Weights of a small GPT-style language model, trained from scratch on English Wikipedia.
Size: 10 layers, width 640, MLP 2560 GELU, vocabulary 8192.
Architecture: LayerNorm before each block, rotary positions, biases.
Training: a variant of Muon for these matrices, 568M tokens.
MLP neurons of a small language model. Each row is named by its layer, matrix (up: input weights) and neuron, and shows model dimensions 128-191. Each number is 50 + 10 x the weight over its row's rms, rounded and kept within 0 to 99.
A block is one neuron, or neurons of one layer that tend to fire together. After each block is what it responds to, as a language model described it from the Wikipedia text at the highest values.

L6.up120:61 46 66 38 50 61 57 51 52 52 41 60 42 33 49 51 75 44 47 32 42 46 41 48 55 35 48 54 34 43 59 57 37 44 47 52 53 57 51 35 58 66 55 47 55 45 44 38 49 53 52 52 50 63 58 39 63 54 36 58 49 54 52 49
L6.up793:48 56 40 45 50 47 64 61 50 46 47 35 59 36 58 67 63 40 46 41 52 53 38 64 53 49 42 52 46 56 19 44 51 51 52 57 47 32 50 39 50 48 21 56 59 49 50 51 50 51 58 79 55 44 45 43 54 41 62 47 49 32 59 48
L6.up1231:45 41 45 65 52 42 61 58 46 54 52 50 38 47 59 61 70 61 57 48 66 43 40 60 48 49 43 55 54 47 34 47 58 69 43 54 53 55 52 53 37 51 48 65 49 50 54 66 44 61 63 75 44 63 53 44 61 65 42 50 36 42 50 48
L6.up1277:59 57 52 40 33 60 46 50 59 45 60 50 48 49 39 27 54 44 60 65 32 53 55 39 39 39 54 43 42 24 44 43 50 42 55 55 44 51 37 39 48 54 46 40 58 38 62 56 65 50 49 28 49 52 65 50 48 47 40 38 50 60 60 49
L6.up1353:49 47 40 63 53 55 33 47 34 30 55 43 45 54 51 50 42 54 53 58 55 48 38 49 58 28 66 49 43 39 59 33 59 35 39 57 58 58 49 56 37 74 51 51 36 56 54 45 37 57 62 57 55 43 46 51 39 48 60 63 59 57 40 52
L6.up1774:61 59 46 50 47 64 68 45 45 56 42 47 46 55 44 51 59 55 36 59 71 42 39 55 52 46 48 38 53 46 50 52 61 57 69 61 31 57 68 52 62 50 61 38 43 38 46 67 40 58 45 58 38 35 52 52 33 46 53 42 62 65 52 40
L6.up1939:58 55 40 51 60 48 49 46 61 21 40 53 47 40 58 53 45 55 36 42 40 40 29 48 52 65 65 73 53 60 55 62 58 43 58 57 54 64 41 39 43 33 42 60 39 58 34 57 60 47 46 52 34 61 52 41 57 45 56 24 42 52 42 50
L6.up2527:66 43 58 53 35 63 59 35 58 42 54 44 54 51 43 62 57 54 57 48 48 54 37 67 51 39 39 68 47 51 32 57 46 52 41 69 52 45 49 60 52 53 37 49 58 63 51 52 55 44 50 60 54 40 48 44 57 60 49 50 64 44 48 44
Responds to: Years in narrative dates

L3.up411:53 54 43 68 59 49 54 46 39 39 51 40 57 50 39 55 48 42 40 48 44 46 50 51 68 41 81 59 58 33 52 40 49 45 43 64 57 38 51 36 37 51 40 44 53 51 60 47 32 38 44 58 52 43 55 55 43 66 53 47 57 44 36 55
L3.up443:60 49 57 38 60 53 54 61 56 33 52 57 66 36 50 54 60 62 59 43 60 41 41 53 52 30 43 43 51 47 67 65 57 44 57 45 46 64 31 54 24 44 43 51 57 67 68 49 50 38 63 51 34 77 55 61 47 51 51 50 61 38 59 34
L3.up505:31 54 50 40 33 62 32 50 36 45 44 61 57 52 59 70 36 37 47 50 46 39 38 55 36 51 31 51 74 36 42 45 47 54 59 59 29 41 46 55 33 34 53 57 53 40 58 59 65 57 26 68 63 49 47 66 71 47 52 44 54 56 52 48
L3.up576:60 60 56 41 60 37 43 51 43 67 53 54 64 40 37 37 45 50 66 30 45 53 46 55 51 52 50 59 60 47 49 46 41 44 65 54 33 49 53 45 41 47 51 40 39 56 70 56 49 51 25 47 68 39 46 54 31 32 71 47 44 29 47 42
L3.up686:56 43 34 44 51 58 69 50 52 61 66 54 56 58 62 46 48 37 51 47 46 42 43 50 49 37 62 43 48 35 50 52 48 38 43 44 36 45 51 37 60 43 44 44 50 54 45 50 46 62 47 51 49 52 38 57 73 62 59 48 53 53 63 31
L3.up1238:40 44 44 53 40 59 36 49 47 53 63 48 45 59 48 59 61 47 59 35 36 43 42 46 56 53 65 54 49 46 56 58 60 52 58 67 45 66 54 46 48 44 53 55 54 72 56 53 39 52 48 47 30 56 58 54 75 44 58 47 46 46 51 42
L3.up1573:54 31 55 52 56 37 38 31 47 56 54 45 60 69 45 35 47 59 38 32 51 57 49 52 40 53 47 54 46 50 49 66 54 37 39 58 31 48 50 46 29 28 52 43 55 59 60 40 56 37 54 42 47 53 49 46 49 56 37 44 48 40 55 45
L3.up1954:48 51 47 51 49 47 40 58 57 49 56 47 55 44 38 46 56 45 25 53 36 35 54 43 38 38 50 59 71 38 45 55 49 64 52 43 52 48 52 40 49 51 49 36 58 44 71 37 60 44 34 47 48 61 49 71 41 50 73 52 38 56 44 43
Responds to: Time expression after "in"

L3.up344:43 38 46 53 35 42 49 42 42 47 71 53 55 62 47 40 51 41 61 74 50 53 54 44 40 29 38 38 52 51 54 66 34 60 61 43 54 37 66 51 59 42 75 44 38 49 58 38 51 36 39 46 54 52 42 43 63 52 68 57 45 53 52 70
L3.up352:41 42 61 55 59 60 41 49 73 51 52 55 53 61 44 54 45 50 50 56 61 48 57 71 50 37 58 26 67 61 61 32 45 58 61 67 33 39 52 52 38 51 38 60 47 31 33 40 40 43 49 31 55 55 45 44 34 43 45 64 66 60 52 42
L3.up787:54 58 46 50 43 51 48 44 50 46 51 56 40 55 46 29 30 54 54 52 41 41 48 55 40 40 52 42 44 49 42 44 43 57 47 44 42 40 49 60 57 38 53 46 56 53 29 53 38 54 50 43 60 47 57 55 51 50 57 37 51 47 51 43
L3.up836:51 40 59 51 25 62 59 75 51 46 63 61 41 40 52 50 62 54 23 56 55 68 35 53 34 52 48 66 50 75 41 73 43 48 44 40 51 66 45 65 43 48 56 51 59 61 42 47 58 46 42 59 42 41 26 52 31 53 48 51 61 48 40 60
L3.up907:73 51 45 40 38 57 63 46 50 41 58 56 49 53 29 38 41 40 53 56 61 55 45 45 38 49 60 54 50 52 58 65 49 68 56 12 38 46 56 55 47 46 42 50 51 55 44 48 53 33 52 57 57 37 42 41 57 41 55 38 45 44 58 23
L3.up939:53 49 49 49 46 54 52 46 57 32 53 51 45 55 47 42 38 41 59 67 52 35 57 52 47 52 37 37 60 47 48 58 48 58 52 43 39 46 52 56 33 64 41 65 58 49 52 44 45 33 58 49 48 51 46 43 60 43 63 47 48 68 51 37
L3.up1232:60 47 50 51 40 36 46 40 33 45 52 37 44 53 47 60 55 61 63 59 53 55 48 41 48 48 54 69 50 48 43 37 47 49 60 63 60 70 48 73 47 60 38 55 38 43 54 59 41 54 44 40 53 40 42 43 42 44 55 39 34 40 40 60
L3.up1332:66 35 54 35 44 38 47 53 61 42 54 51 61 58 59 34 52 58 62 50 49 53 68 41 52 42 41 54 69 60 32 61 45 47 46 58 39 52 73 68 32 52 46 71 41 65 49 45 56 52 52 36 33 57 53 36 44 53 40 40 60 50 49 58
Responds to: Partitive "of" after quantifiers

L2.up1876:50 54 38 26 73 51 36 59 53 28 39 47 56 34 55 51 25 38 54 52 56 48 59 43 64 55 50 49 44 39 32 54 40 43 51 36 53 75 64 60 43 58 41 50 59 50 56 53 70 50 43 52 47 43 44 49 56 61 48 53 54 31 49 54
Responds to: Year completion tokens

L6.up213:42 60 75 49 54 71 66 39 50 41 45 51 48 34 38 39 69 39 45 37 63 46 52 67 32 51 59 50 61 50 58 53 50 41 39 46 53 55 46 51 42 36 52 39 58 53 57 51 54 49 34 51 44 51 46 59 42 53 39 51 47 51 70 40
L6.up299:47 25 40 40 45 49 46 36 58 50 54 46 44 53 53 49 63 51 68 38 42 45 53 61 79 42 45 51 43 36 48 50 39 50 58 54 55 49 34 46 51 45 53 49 65 68 32 40 46 48 55 57 71 44 44 35 48 56 56 32 57 57 53 34
L6.up357:40 41 49 54 57 47 43 54 47 41 36 60 41 38 57 56 57 62 39 41 40 37 41 69 46 34 67 44 50 45 50 47 50 50 45 63 49 60 44 53 45 58 44 42 58 57 41 64 59 43 44 68 37 32 57 38 51 52 64 52 42 48 55 42
L6.up492:52 54 27 70 46 57 52 60 45 43 56 54 59 48 43 33 59 46 52 41 47 43 32 42 44 48 72 29 55 53 36 37 58 69 55 64 58 61 41 49 64 55 52 64 47 44 38 56 55 66 36 55 42 45 47 64 49 67 52 38 37 55 44 39
L6.up1083:64 44 50 70 39 40 58 36 35 36 35 59 60 62 42 54 39 39 70 76 52 40 57 45 39 36 73 61 42 37 50 36 55 59 54 65 31 39 50 57 35 61 55 52 38 61 46 42 64 44 51 43 48 66 33 57 58 46 40 55 61 57 46 45
L6.up1421:49 41 46 60 58 48 42 28 52 41 48 64 35 43 55 59 68 58 51 54 64 52 66 59 42 34 52 23 45 49 58 44 46 50 39 63 42 58 46 45 49 38 38 58 52 60 62 61 45 56 57 53 53 61 28 52 62 56 67 62 38 43 54 48
L6.up1648:57 30 48 36 53 57 77 42 60 55 32 32 60 60 29 57 43 63 57 60 44 19 51 38 51 40 36 52 80 30 48 48 47 36 36 45 46 42 56 38 45 53 54 56 47 45 47 66 49 46 58 58 55 38 38 50 53 55 52 56 40 48 52 46
L6.up2017:56 54 55 39 57 65 39 52 50 36 63 55 65 41 34 43 61 50 41 54 34 53 38 58 50 55 61 53 45 48 56 46 48 56 30 64 49 55 36 45 65 44 33 58 59 36 40 46 47 34 46 63 65 42 65 47 42 50 41 43 34 34 47 32
Responds to: Partitive "of" after quantifiers

L2.up711:33 49 61 43 59 49 53 55 54 56 40 57 27 62 50 45 55 44 51 47 50 54 57 38 49 53 67 66 38 63 49 51 54 51 52 38 55 40 49 41 47 49 44 57 51 60 49 39 49 55 77 49 57 65 70 54 51 52 44 65 54 57 26 54
Responds to: Mid-word fragments and "of"